From a checkpoint of a small transformer trained on Wikipedia: width 256.
MLP neurons of a small language model. Each row is named by its layer, matrix (gate and up: input weights) and neuron, and shows model dimensions 160-255. Each number is 500 + 25 x the weight over its row's rms, rounded and kept within 0 to 999. Numbers have three digits each. A neuron's up and down rows have the sign that makes its largest values positive.
After each neuron's rows, "fires on" lists the tokens most often at its 100 highest values on Wikipedia text that the model never trained on.

L2.gate163:442541540463494502480523507510474488519486508496522482527473531462477496518500523491535499522542435475510448491529538471465480531493528523496501498502457457506461494516512486505488505501499491477500457523467496465517508479543464499503525494530499491533513531492488493487442495520510541520
L2.up163:542518454534482495516520507467500465504515497556500533509520527514476509520502519499492516538523511504512559462451460543524531504470510489537496501475484485509533498514468470511489518519513491511513488475486494480525544484535529477567531517511470452506474501506546487489508486527515500537
fires on: " Me", " me", " co", " appro", " Co"

L5.gate460:463494481516522499526536521488547561524490484469507487507458498480490521491517469518511488517510457522489483504500519513458508518498538484505469514521476519452447508526518498551492503519486459505572439463475508488499496472506464515486521505509484502483477507530490522490529495517497468479
L5.up460:489504473519530522545526518515501474481513483469529501468476488507544520454527524515490508483478551473505494488494536499480493491500471531457470462540441519484492492478486508500518512495510548484465491496522468537503535495516479511518468513536474479473448504499531460519490535492523511534
fires on: " +", "os", " −", "ons", "oss", "omen"

L5.gate269:478480514501528482518511504514531493464464516522520485500507509500506496488509490510456470501473502483516497478475479522536555502515452494481506499526490503493489506506466485531505519522505490463527537491549487511523508469535553492509503501476500527498474466497487508477490507477471520511
L5.up269:512516495519498494501529532462501498509482532523494510499466500512467465480512482519517477537457479485506497458524480540508500512506504501528522538489496455536533532519512483547516530491497488501463514491505526479527494471503528511526528524469584479499495503584476508533514493447481498474
fires on: " m", " c", " sk", "0", " qu", " p"

L5.gate293:469492466503491482467525481524514552484480486480490496499429464436521482496523505488522489461523471450498496520536477538457488499545460532496503504490488521489528511484531508531522473527526459509536486501536536541497513511518528486539481514489455492524513493503505468497510490482501481483
L5.up293:530491542456445517508466496531497524510515489513519527503443501514492524472460512505537519456510472493493533564513494493478492459470512541539551531516520476491478492511521514479500481521487511508509480531478500504492450582525462538514499508487489473514525500511489481522501527464495535517
fires on: " –", " well", "ives", "ed", " served", "ing"

L2.gate478:490484507555508506483483485488475548481503468496529495514492508518501532487504531477521478517505513469559510477497452474494518508450502477493523502491535534546479497487557506476491514487489470502505519486486490502479479514510482480556483510511484496531474516476494556472471472495512489493
L2.up478:494489478527491489507468500485487508496501479487509537496484459486467532484433545486494508461484480481505430507511491505478460497484488474503481509475519501532514465521499501511491495467548471512516515476533539518488484503498507501472501520511498507492467493494477479482472476483499494501
fires on: "riend", " Ne", " Dav", "ru", " Ge"

L7.gate416:477503469521543484501504548511514475451504496498536474491497482463515487519489495472529529519503473524491484534481502513511500475541531565474495457458504490481488478505542513499495494506530494536525568482463523475531498512500458513521527453447504449506495499498465491540489467508515457483
L7.up416:476489477504482504449519509491527537456486523495466518510559521528471496524482568471552506494500513498502489463540506535506538521503554472497515487467460510510504481519552493482498520496499538503522544494522486493521455514509576496489508538462523511501510532545482518531518518518488492501
fires on: ",", ".", " act", " dr", " tour", " #"

L3.gate97:502507514526518439509526472509500456494495527506488486531501497484487518516501493507546521463490453512469461461469489498429490475522500492491464471533485507509471489481473485495536529483473517556499453503469515501509502511513481492479501506495478484540546469481497536482462498505520512460
L3.up97:442499492499459504521511491510449428490493495476463501506501474506515534509487541512487532494474491467498490483524504488473498513512491485441528469538480496496479500455495478539536475495487513469517460446480486487542510551505543497521523471487487452526499477419522515475532506496483461455
fires on: " I", " US", " G", " Green", " Y", " Har"

L9.gate331:489483486474478480511517512471537490482494535472532484520531520486512524496485515499519516508504487508515424502509520560483468495499475543498553501518539506519552479512500527496536475500502476531455497499520458510472517474496517493453480454542471490492488516567492523485516493508498436497
L9.up331:534482485499493488468505533468479509499481499503525500491510491554493478490498518513493526477485488508466519483526470486485523481519503549508547496512431484497501533485475505465481530491502489531478480490509497473503508474527508527551478496486527518527511532495472546431490492467478508463
fires on: " W", "W", " Gr", " Br", " S"

L3.gate446:441517482460498508499543429579466450495495461466507522483530486505531510481462470535496498498545516512449450475503508497466463505494507553489469506519522477475509529499539504530477465519496502480542513515510467507494517487544517463496544471494494548516509503485519497539474521517490502470
L3.up446:496464505505464481506529459484501528502512510478487470464522532521486493497483516512552484504520446477459492507531518518502471477523509514516468519527474454530505458512522500498489516539449541513583521516538501473494509527518483482502496536492505513519503526471519503485451495504473530518
fires on: "),", ")", "\"", "\","

L9.gate283:512471516511557452472476519487510487476488482463484498486490539501487503511531489523514525502515486470454468508487467491519498465572555509483533495511480464534538518497495532519481453492508498523485539490480491520508531468478514524480501473540475474477485514511436551487488487514508506499
L9.up283:528498491544542480502509553451503559505513506452497510474472494495479498514515495559523518500537541493492506480507482499485482491507468492480545523517522515483456516509506548515535506515505494538483511523459462487529476471482510535475543546496566469503509480523469479554486525511500492508
fires on: ",", " –", "ar", "s", " dr", " v"

L2.gate450:513454486495478500475518436504473506503551455518461497495526520451495491493497518504493507469468476473524475476510515550470499482454506543540512502539504489474530521536492518571528475502514474477512535538500469502490474450522489504529497505491454485541510532459512548459499492524534488524
L2.up450:480464458506508457477510528495517530477501497530449498467521499549490486473530492478517470496484461502527521489478451525494472539545474520527481452493507524483490462504457537480488466502502480512484505511473519530537496512512483517495539504462452529495531478486514549534469544439512503505
fires on: " career", "res", "oup", "ug", "un"

L9.gate91:515485523462500512503477487488472531499522540455527565511500530474552506524495456503520490447509488529497540524482538534503474495492490498472512464479505491504462505458498494516489521518518511510447487523463538496492513494524538514539473511550476573519495490470505509469525538536513495480
L9.up91:509544472523481495507500453474497480471496461505480501501491438544525498504464508510481547477499467523503516496480509520467460504479450453461486512522469495486531535470479523492473523550495487491503503516518504542496495500505524486487537494479484502530501483486506497471467483503487517511
fires on: " D", ")", " M", " (", ","

L3.gate346:505491457534513512492453490480478504472456515498503492508499473489465481508476508463549484478488452466464502526507458524474479496497464523527488486517467548495501478493512492538515522493481492466466475526479480498505472494479519514483498497468518480545500505472511507523444504480510517501
L3.up346:504549507451466534503487473463546494532521508476510457511479496509495550496552492469507519518488490494467494525507485499480463458476498486495488503472510500491526534525469553507499490481535495485501443518516478532472529450527512495507533516486487492503472495488504532502479437458511489474
fires on: " |"

L2.gate480:504498500523502476518479540485505486472500482562461437513507537485516477501488465502490517477470507502562527524552477524474522515527508496519495509491509469504491496506520478491514482452527501484487532541496545496503543506526511480511497545517484526504538520508483470507509504483531502551
L2.up480:460470483496472488519523512531464502486464488502464531469504493470544499530501419531454495482520556487520519468531497490473500478500507528498494510544514442537508500497530537516535488496506495488473516480463498512523499494511519492512494539486511493512515514527517467505497510532529519568
fires on: " L", " l", " small", " ar", "-l", " c"

L5.gate44:523485493466560507473523479520477518515496491468483466477484506511470518559523493472471501581493471497459480528500484478483517539496505506520521530530500495472486499476461481509476497537515532467522535530472469481506510512486534508521520507489520447474478514475505515492547496514453531507
L5.up44:547531506510461464486569484513532530481464482449489489486507528496510507477530512495445440483505482495500501528498491460500473475460478472468506477474508527503508501518458529484467501533499525496442476475520513512473495512537518526491464495506472502474474467505539496471563485519474503541
fires on: " is", " was", "k", " ", " are"

L9.gate73:460529519510522499488487527510488540496500521484536527528458495490491513470532525479533500528528532507539512505536450512520502502484470469508492498485497492519466476498499478507468468528485546503493486531529534510501518523551524535533522488505506475503527483467466522514463502484470521500
L9.up73:488520509464555533494542507494516491519478463496483528490516502504476548505504519536514486503518530455529508498514507469499459443482511486532513521470499478497516467517486464504531478504530524475468510532522509516492500534498469539531471500491527523521515475534514496458501515513485492502
fires on: "\n", ")\n", "0", "1"

L3.gate85:525487456486499481505452542507525508512506515487482470479536473483542491520506500489492497491484501507495495504467521482518516509536449532493482489545463509499492481493454498487497481520483510529498501469451527520463509500512481497480531495511496506460486503521504472526481463492491485499
L3.up85:501455478497470491502531513517460557473487551489526490522469496467488496482458521484502480484482503501507521446530518487507490457523477536458507519511518513484518500501488478530475484465549500524493534489508493452486545505573536495477530517507477482500537475519484505542507483530525509494
fires on: " E", " A", " original", " lead", "4"

L2.gate307:500486542500511456448504509505476468467507493491532503473514532533526527499531528451474515514525505477463501457451512470512446491475468510508516493494466466503490496475504494482472481494495465532500488501469514504510521458512520480453481549509496515494529556521504461510490528544499493472
L2.up307:489515520528486457499544467511464511487496497476526531458497490465508493505509527468496535531455466488459541490488459447520482527462507479498495500502514504488518529486513513506473483468489456499490497533482531501525537486466540502455481522499533472506555520535500507448515508550501505488
fires on: "ag", " Mich", " Sm", " Soc", "(s"

L9.gate120:476514491508489485517545500468486512501508519486516501513497505500522459510515479523473474521502502532514535481507489511429488464531524501496481523498489493523488481538519508497528522512499505540489485523476509507494504470459490502521502455534469489502510501551516531518528433446488538503
L9.up120:513510523498502565501488464513531471482503551480515548516484475503520510430506480505495508525497508492548517462524500539525489484472525492513520506512470469536497512516558496489517482512479544523565478520496539509529529493460488507557482477504489474511522499548501535524521499503477526496
fires on: " Cent", " Minist", "minist", " cent", "ist", "er"

L9.gate270:487493518480552538549446490508479529509463487512511477470515508508480505521504489479529489517485499493512503504508480527513492510536482510498503480479486455451504492490522495517499511537451480530528491488505505522560515541502482451487474505534490523473554571547434502525514482486477471535
L9.up270:484566482492504535506498464479530521531483511527501509509520533486504483490518527482525501541486512517514534473470489518494498478477499503493540521514529480487477518522501527496490534448530512508465526500527513509506503488521511443519459518460479522457527503518489447515477449461520484518
fires on: " has", " D", " M", " had", " Ch", " J"

L7.gate126:486476483473528486524498495509505513499515486511491491486459500516510480510499475502508461560520508515478488495512518493472493466541487484505468450505451466489495484479533517517437493519483505490511525498506471526504493473498510474513473537510489515514496447476465504512517486474474478491
L7.up126:498523496524525494478482517486510517506489524513485499476544466522502500531514479528533512516547480498484498523524470515469498484455520496517506547511507511489501470493500517504477502535463549524480535530469493484470507479498463509534462485561507497516511496497495474474483443473527481467
fires on: " K", "-", " k", "K", " Mor", " '"

L9.gate323:473523554534547501456460519515526508507510472473519450460499536533480510488490503508526496472531513463513530556431487504524455541528548543495527453484483518508514471535523524517510513515471507493479445524493490517483509475476529484465517519496486503452538498490483509465465494479523508494
L9.up323:494511496454501433496525515463515517482485507494482511496480480536493480505522479521490527521510457466497529490503470492549478505518528500526484474467505524486457503496509518498501536496455503491512513533448454489505479484478475491513486518502515495512487507495539514505458513512508497495
fires on: ":", ".", " (", " c", "ay", " pop"

L3.gate330:480508504519482504483505491522490491449470491529494519499487470469484510509499503499477511526485481563457500449549504448525515533471482467538500515483481495501472471461505517480484463533477463479506506488463475479471488459525510464491498504536475483468523511472483451465519545538523513486
L3.up330:547500535572484506500510544514508497499511495482503494498482497475446559488545525505458519540470463542510473530512492445486527503491471535449464494510466528521530482535476466518510524489486506494527505484514512490496477453546500496493521480504515484528487498483480483503488490530465485477
fires on: " f", " en", " There", " comp", " inv", " Comp"

L9.gate199:527527500513550492463481539538526463552492543499508491562486459472518546453521503499533502493492547493477502469521472561497513511493521516507498521497512487484485517509494500472517469531486541524450511492502488520544513464509474480474473510519478450482472486495486476540476516512467511465
L9.up199:479506523463540520512518506494503553528478500527480583487485467496519522479509506512512524537486499533461532500498483531507483497530493435545465491470516508474513494500474531476468533513503497491450461480511496495488505486475485494466496507478510552501505489557494508503505472537438496530
fires on: " B", " We", " H", " Total", " Reg", " Team"

L2.gate107:496532516520478507497532538500467519479515474505514520520505481532466526492484479533491485531514474515492501515484506513480486480517485527549505480503484433475504500509486499446479538503536495534484506470482476476533532454499496546509518461508524537521497474546504532487502535487505491462
L2.up107:512510495515468513509478539509479504498558500484492527538521486499490487477534514531477478454497482507472443528475476495520485514505495535510498532470435453512477480497510522499486475533539458460499510537530462474515495467492477529508483521474522531555479444454481546473546518466543525451
fires on: " un", " Pl", " pl", "pl", " pe", " commun"

L9.gate401:495526525469543490488506484492503495509499506548504478478507479474476476549483505506515473590480488534482522472505518482461545476471505530491532477487483501494469470460473508479506476503512514471534504515503516496511476510466471487497547519496486492510511548479526511471441473481489508510
L9.up401:518493506499520534469527518508526485493492524551467495489481468457502542480446461484515480584492500491441506539492470499484525512494525438501518519486487481499530472482491508533511504514468473494521466498470497489523524485474472471547525487521481548519477507488461519458483478410488474508
fires on: "i", "u", " A", "o", "ai", " Le"

L3.gate295:506527547456468470535475503494507484524517454492542499493497511469536526489488518546519520530515534520458552481521475504515509486481461479515497526447512532506503527491474501480524488473500478476491461493505470496497502542534511487450517465508528486526447527514533541466507534506504485516
L3.up295:536450496475487514493477524493511498474549399541500450473478501518486454466493537501493499482514507481511512475463455513510495471444535478505522492485542467500540495537482502463531538501470482491509485508489508509517540524492530511496478512525501510455516474547473511504551482507470528526
fires on: " est", " well", " del", " long", " follow", " re"

L9.gate481:515535512501534496509502494521481524526478488498540478518511499497498549529505476509481463537497463483551488499496497472493505516509484488469513440477523542461471489530474518501491516525525530451419502503490497519533467485493514491508474511531509491555484493512492516516547528507534500488
L9.up481:507512522538504511476536503507530485503492483532476529538450467510529480462518530521511472539491497511535462502519503497537525502509493514475468489522476519545537535470543488496508493510470497519463516501517492504537509481475566491498482496473493498491495503422477515518521526510536509506
fires on: " p", " P", " cur", " Sam"

L3.gate373:462524517490526489500524476495497439488519487492491541566548501466530514528503489489496488464502480447459512488486517497477453484563506499499484497481522523498501528483488502480496478500496492520527516524495532490486512507511537457468477516530504539496517516503544486482520525505492487511
L3.up373:504514485526504475497468546475484515515521432509512435453553477536505509477513514496477514530509500504476491505487474526523512544537488502499453509495490497491489468471519511487507548540470481484494525483479538524525501489492519490485526460474463495537512515568505493480481518481466519518
fires on: ")", " family", " Je"

L5.gate114:466519505501473523484516503537527441534487500457490483499491525476498540523553501493486530491514480523515534453498482439484460485531482528453506519451485529495499466495524492482470525514529487493477495521508484493514542508489513522545497479528490501488489515509488532522496505490488493526
L5.up114:534483520522509514535429490536517506459487514496491463476529455505508458499509484550487496487509531448508474536482507529499497518509464491505506493465488473522494517501591496519533534487497495487511481524460503493539485503503443538462485497520476513518489536525438466522530520519511508470
fires on: " film", " mov", " us", " act", " sup", " feat"

L9.gate112:469485466461509463482537502454492496522499530508510508509496455469457482535488487497511516507506483488450466517483511454510497477490490480512510501515497483471519494521495413489494494501478492542515509509481494477532541476475506444519494480481469504538506523515501500535441463498477504541
L9.up112:529536484514506489509526459500500560515475469499494488486533500465516449501488462477524490459483531523501493484492491469493459548523509493484487488504489481502480492508483463497465542546554538476497488498512484536458499554491504514489459486491481539570492578484513499505532500511514526507
fires on: " R", " N", " S"

L7.gate53:504483503501515492496565516498490498528487517481455519516503499550457523513487503544510503461473550473499476488503513498469490487538497499519529516499525497509549521521498455480484510540491497491476482544501500488476511511551515488471484511493455481469445524525498497509516539523506492512
L7.up53:487557454523493477476478486517436507503528494490521512483534506512481521479505533506511486496533497506473522482498484501475508524534441503520499486486566516488465483498480529516455497474536476489504551488512530495542512475513515478520472508489560530469500481519482475546463486475518533522
fires on: " att", "at", " requ", " pro", " V", "it"

L2.gate97:515500522439504486509532507521487499516501522523521535508497431523485460501522448559509498496470485498473524506516512520492510535560472497492516516499502473542490552470511533533501492519472538495523485530533536502485490508503447462490474506498495498506516502488516458521463516472515530516
L2.up97:498515483492483484503509460479477473490477489533478524487482489486529515455502447500510545525492491505503492498490496516499513521540468531493510533525485488508485487487526511455517444534516504496526501500514477549482531457452513493474497527492531463518513519487458529480516505491511499500
fires on: "\"", ")"

L5.gate179:485485493471473547507498490510493477520546517465494501470497484490549497503526485504524516459528495505545492504508504506468506494516476491508517552515516525494507532544521508495502443543524482530511484514461511515524507485530477488475462460563484494540470525496509498485476535502479496504
L5.up179:493524454538505513487512473513565464458504485479458503481522509493509528515498472510492468484516503458535473498503458432480501524493469531459512512432511506478506464518501516481488492491554502503534487471539490501522502467518472520538457487506473498501515530498459508479462497482514503553
fires on: " Gr", " reg", " Reg", " str", " ra"

L2.gate441:511467476502522530493524537501513529450497504492508472487474503482537484529477471527475495506502510515499457458494533516485479477524495505498500510464467511487508484512477520532513519518484510496486521488554493481509455473497491505495499499534487515540497474466509488490507527486494478501
L2.up441:509516505490503507478458535476480490507504523515480462475475480507506471531477513473456496515510543476503461495533496487503504513511496498546457520487492540511529518491491481473476539470485472480468484499469525492487504519511467467500534555533526520531487511503456522507449528468490471514
fires on: " m", " k", " r"

L2.gate406:500531522494526528492504516533495479518520524457478512491476505461494475506505477489478453449532545516464514495471485500494527564498483531479481458490517494510476527475486465567487507533458484512527552505495534532523498509499501498513522512515506569539498489478536488528456482511503497529
L2.up406:440481541435485545527509546512506506504520487519504487515461536484481550520501457509495520474526530479501515506488531504498507505510479427468485498522494445504465512512481523509498519522514504468476559479526503494525525499461544531531492550478512475540492539520533522504462504499482559527
fires on: "born", "^{", " a", " Year", "istory", "="

L5.gate435:519475489502483473483504543477484499540525486522479472542470488467486510540518528504503470538494510474521464525505537545531512512460459494514524524513547526502542514514481511520466479497541523511566466502485442505467477521514521520529501518506475500541501491513496528475515493528533467517
L5.up435:484487557468479472483508491506483499485498484500529501499514497459533527488489528509521532461545505492513511462521489498471460523487507489582485523502481539466501506572489493467499514541533471546525499502491481454491506520524465519521492481515433489513483525540471473487463542496516532542
fires on: "ed", " won", " served", "red", "ives", "ted"

L5.gate336:533463492501507535514471497515487555532519512464487477507463480494467509502513479524510501546492491519460498478527481499510527539484521524541508491523528517524478491502526476464490478453518499466447511494498495501525483456540499521509507526518531511523489534485497503484563508529457507478
L5.up336:490549486536484529529493438501505550489472494439474506476479506446485491479479492487517485490487512506505509485483489523528492515512501481560511470508461463470490521498483481504502467487510451491515518512494572468507493485555474516520489523518508497513481551525542484511510536457505510510
fires on: " te", " Te", "e", "-t", "é", " of"

L7.gate130:529508507496546516493489535491546521496463435488460486535537491508518529466495476470516494505460498476507508505490490483490515534559512491498534536488403501510526492501533504531460450504506488516492499498527449497520514485503514507480544505511471474526535514523538528524522519485508534520
L7.up130:517522518468543464476483516455501498486467450508476503521476515528487512501521485494533489509504503469508469466493499463534546484527538494446502508487491505495510479516546519513517496523470453500506478503508479473481519483513532527541485526534504471520495496501502519502479517481496561567
fires on: " De", " Le", " La", " str", "'", "S"

L5.gate479:490512483506520502498483496522526502509455477475526471499478500476518490471507538500539476504501508492494457513485497516526460505498489487489523505510485496478435483512484494472547502526498498464517474510514513509501503521481515501498470544483496490447476521501532516546487468476507504488
L5.up479:501509509508489526515485501499520475553510495477516454484475538518461478493512482503534497511479519480505459536470495492467461480538450500539482487496506509501449507505477481535537490522470467540503482540497493535520465535490557505508504523470469487476504517476495533489481556537491473491
fires on: "an", " Man", " man"

L7.gate469:465535472479470422516501456498481485496483471523550506517522493487490470467488508473467515521503499489540461515499533501448481504532493496485479490501503488493439514506508526463484486515544500488540450509478583500506520518515448492529518507462493514485475499531511473511485515451522502506
L7.up469:530508520495481472504474526453463471466488474500483501484497493458478497478524526536484478533495486539477505521496502479472528527528456530513508497534524494504476469505518511521513501504470500503477489497528466508535501482479514502533513504481543471492504465514544513517507532517510488467
fires on: ",", " and", " Bar", " man", "ar", " Man"

L5.gate328:499477463534509529494491502532509515508489486435491538496508469514548477551474473564495464519492510489486462496505508491488478480547526549543491500538532477533518491534549521531520492543491444483500455479488525459545485500476498554503487523488549505439491491472502498520497529506510501511
L5.up328:499500504520485529537551484512476488505507476480487544497501477525508475532520500488473501535493489543501494513493529473493545540550496509530525488533498473534575531524534469509534479466501457505482527471524525495479510492474553518468490484431508503481461522465477526521501499506533475508
fires on: "ist", " Mar", " Minist", "id", " marri", " count"

L9.gate88:512501493497491510491514556509510534503472508497505490502486497503500446498550521550489502451467540533532555516539503501497490478498535528446521497496486499489506466492500503456479488506510445493491465501469547515455498509505503480487485504506498526477521462505494511486502509518510474527
L9.up88:510466508434508551479489516481502496524490485514504499445485509457514495496521484504465486490478512481510517500527534508469518500509503516485523506489504511508494462501485513525508528538493462520535471480442528496538559547488517486523485536518502513460474495481481546478506482563455505505
fires on: " L", "9", "L", "-l", " V"

L9.gate368:513470502486490494528507512497498475512505482492503486526536487529533530455501510498518436502497502514484460496505531484495518479465554480512521491517478485506526463511489523532496524497528467491494530469503514530452539504491492469523485513473488505515488517460526475464523470483531497505
L9.up368:485510447546490506500507543516473447510476475557469512485467479541483497519476524561501502510479531499510511503471499495485506511460491518544524538506470522470507496506469508506550496529480521510485511522455459514512463515511465507487521517444502498481486494465539480462467529552522431510
fires on: " in", "iss"

L3.gate253:479525510536514515494473515500505486486487511489516521488498465516532495481529519476493503468518515487493507514523495502490450457459463517521526479488497471523533490497527493534493507523495511526517541543464490475504494491562513511471460513499509510537501511539543457491490480497547503495
L3.up253:491468490493456503500511529512505509494504474510440529550471504494541531520545493480529481498513467506476489492507510483490453470532473479516497476502526518490485490523515512557500521517491491531531464507447518499481479507512528535487514522464496484509499503513474533489459509493490540465
fires on: " |", ");", " M", ";"

L9.gate209:550444495486549472549498467488509532468460472528501465457472522498474473487495490440492528513527498493471474492496515527524544514523487510483461524518500535556524515471528507536498533533477462510468538477486514518488486504522530484516479506538514502503516513542512543472522520510493516450
L9.up209:494520479515420525475490511477486512513506504465443487495473512478502503474521485535495481570492555516487517488476484502525480478473513509476490533523515511525478522502520458500509465495469514521514523445520488490479564475515479453509492466493494498491564480548442502492535528497519517546
fires on: " M", " n", " d", " D", " a", " He"

L2.gate139:464463499508500435512504484490518501539519532524500543520501510547511538477451502475502502475491495474458482484552523463490507483543563506488537513503472482475516507534501500505489517492479463469507537498482486542486525515515483454509513513525517486507518485498476509479504499464497528488
L2.up139:452512505481444528476561494506527476512528463443534509494509468474500507524515503522520541452531502518526511505520502490519468530492503479501513502476514494474482488559537479523545516490487547549474488504486514533493473522528478472525515491491514522537488480454495493525486545531478499518
fires on: "es", "at", "ult", "ot", "iss", "ov"

L9.gate262:511484515484466482496507459469499504508455498510505500430548514488511460464547489501477540510515533504511514534493549497495460520517514527572493541453485519506538512489491517527512506498503508497479498474506484484506509532540510478515466495506523492508524509510483521490492507546539543521
L9.up262:442528493483503504463523504518498473493527552476456490502517489492493520454475490520473496503530470526509475507494529517499476448520479515520488511471478484486514515487546482496556541502460532492504490501504517497556540476489460482548477519532498572500534497486500524491461535540476542487
fires on: " M", " m", " N", " pro", " c", " d"

L5.gate62:476512513451511529503480484534485484504494537535476506541502509479498438461546526504473472478488507503511471468545473519484523500539474478508503495506474490524527518531501455500501484471513448496483494461494490534505556495512459533527468520516528486529489469466515516505482485488497501471
L5.up62:530505491524521492526504467479519488518518460479496544462492523496514530502499538516558529519469534434465488521543489513503546513475485507519507559490492462541466473497506519511494503500521480557478466462450476528530531468495535483502504486518508519504504513504537503512486510492505544479
fires on: " per", "al", " sur", " sign", " class", " cor"

L7.gate152:559500510514507490524498511525471524418512500508493435519520507544513487486501507462489533456515526491449491512452505458494473540544473498515480571475458507490520498477478532532500516513536541507502512516461507492518544481498482516459470509509497486528452501481498487479501534526469477485
L7.up152:544495548522479449492521547478515423525471502526492528493532480514477526495479488531527468483498523501501497469501530514522486504474507500500457513486483511513477474496444492494495512498514498503532466522468496469484487495504507479526513506464537455485504476492521490484488531526494509539
fires on: " |\n", " M", " In", "|---|---|\n", "or", " m"

L3.gate370:530560501471518493497486491491515527514474491466514505495517503483534454485538484498512462568467503528492510479518494534516495540541483504503495461500511485492521506464468471466476476485472467539557491483506509518500517454493471510524481489502510494510514507520467478516516501505524517512
L3.up370:500512502495481454502450468486509510503480509470474503499550517511541406504494475485539472571536477543486486462465485544487475493541472516512448532495516476533493476492476487530505514481473536494515498484489482529531517506488471481490490486482528512494547443494507484471513529505477536496
fires on: ",", " com", " mon", " could", "l"

L2.gate42:494512498456482520525495516522539486448495489513496480551499485531537534466525524491472501499505491450453514487486482503480461481465444543505490488500485502512493526452526514526485491512560508476560470542430505501523488498499532485474476487497514483503485486522512488510527471524532511506
L2.up42:511496487506481481502527484472502497509473511491522475491515515527529550498495530476506494493485446464481514491512471504532458417538476499486536515464509522491495509486533534557514521519534500494484474481457531500475537499490542486480508499528517487538492499523509507506484495508537498468
fires on: " |", ";", " —;", ");"

L3.gate425:494483483519497467486509504493487465481530492509484521465485490482506485509507524531483491566460502516467477467489517540513469477485486514545490523537507509525535485532482517447511462462517480502484436476473481529448521489516524502467483465542496493478497480487523513517481533535568501442
L3.up425:511501460530475473509552441512473506496505507481516506496480527504506469497464505498462495486516511509487511468501498513515496511486538478506473487519502459494481459517495493520533509523508497507498448445495518511487499517492516502506498529502497501462514522454491518486526512446497477461
fires on: "er", " University", "resident", "ute", " School"

L7.gate309:513492511487520483482515511530469481480524511458488514510501457491503530523481482547504466475535527518500484486493489488492554513497486524503504462510491494552464544514498468463504505460528499532450459511534490466518477507494462530511558451531529456544510491467535514489506475507559540491
L7.up309:487526458507502472504552485494461532505498470499509490503492489530482494504489476526489492527479503501442483504462501510504461523522495481499480511525498487521475505525526486499472458489496520499456486505459460540518521476456493520512460469468521507470470476476502508505478467525536522500
fires on: " the", " Fran", "the", " col"

L9.gate75:469499499486553508497504512482494476545490530515516492502458441485487478514452504511521489520544500521476468486496515503480530487507519489539466503499449495473514454502505526472505494483509495478528513550499491545525526539476478487507507497480465527496535514449467524473440488508527498471
L9.up75:504505504476513489496478489460499505521469490490490470519518539520439455482484482498504487474437492492492503480514495480554530545496495506510493474506495515473559482449516453496485517471499484479481505493507512534496516552484521471544492439509511479475497503480483513488481510448482524448
fires on: " G", " S", " B", "u", "e"

L3.gate415:491469547494467534483523477536502488486561463516488537508550478490510509508511527520522564521517492487493495475499521498516503515510461435523493502548516517486509441466500511485517466515480487550508471558508488516519509478499535477520517486551481499490503500516500508486538476542525507494
L3.up415:557510500479477497468513518518505490467537484449495503514479478506461531517483482522526487504499484490498504491434460501519525447491498514506454549498511529471539479506512499422497484486509470477535505504520509497497514525546561502514498454518444505468493503482510497501502501519485554515
fires on: " reg", " trans", " Reg", " cons", " dec", " inc"

L3.gate134:448511512509482491476559508529494462483509523514511534494496549476498499512508520531474526485496504492567527507507463508520443483452493568478492523498498534507455469531515531500504476538533480519461469471503523490522515490469505525519492480476503452497477516542500515510503520518502505535
L3.up134:468500493490509506476542459534535496554498506472462499513531472491504523454501531485534472497506514466551533517567481536509484457524499478516480560564463482487527506511486505469492486503521487537498519494534476511453532512526478505488472449501512496485518488512529509516473446509519507518
fires on: "\n", ")\n"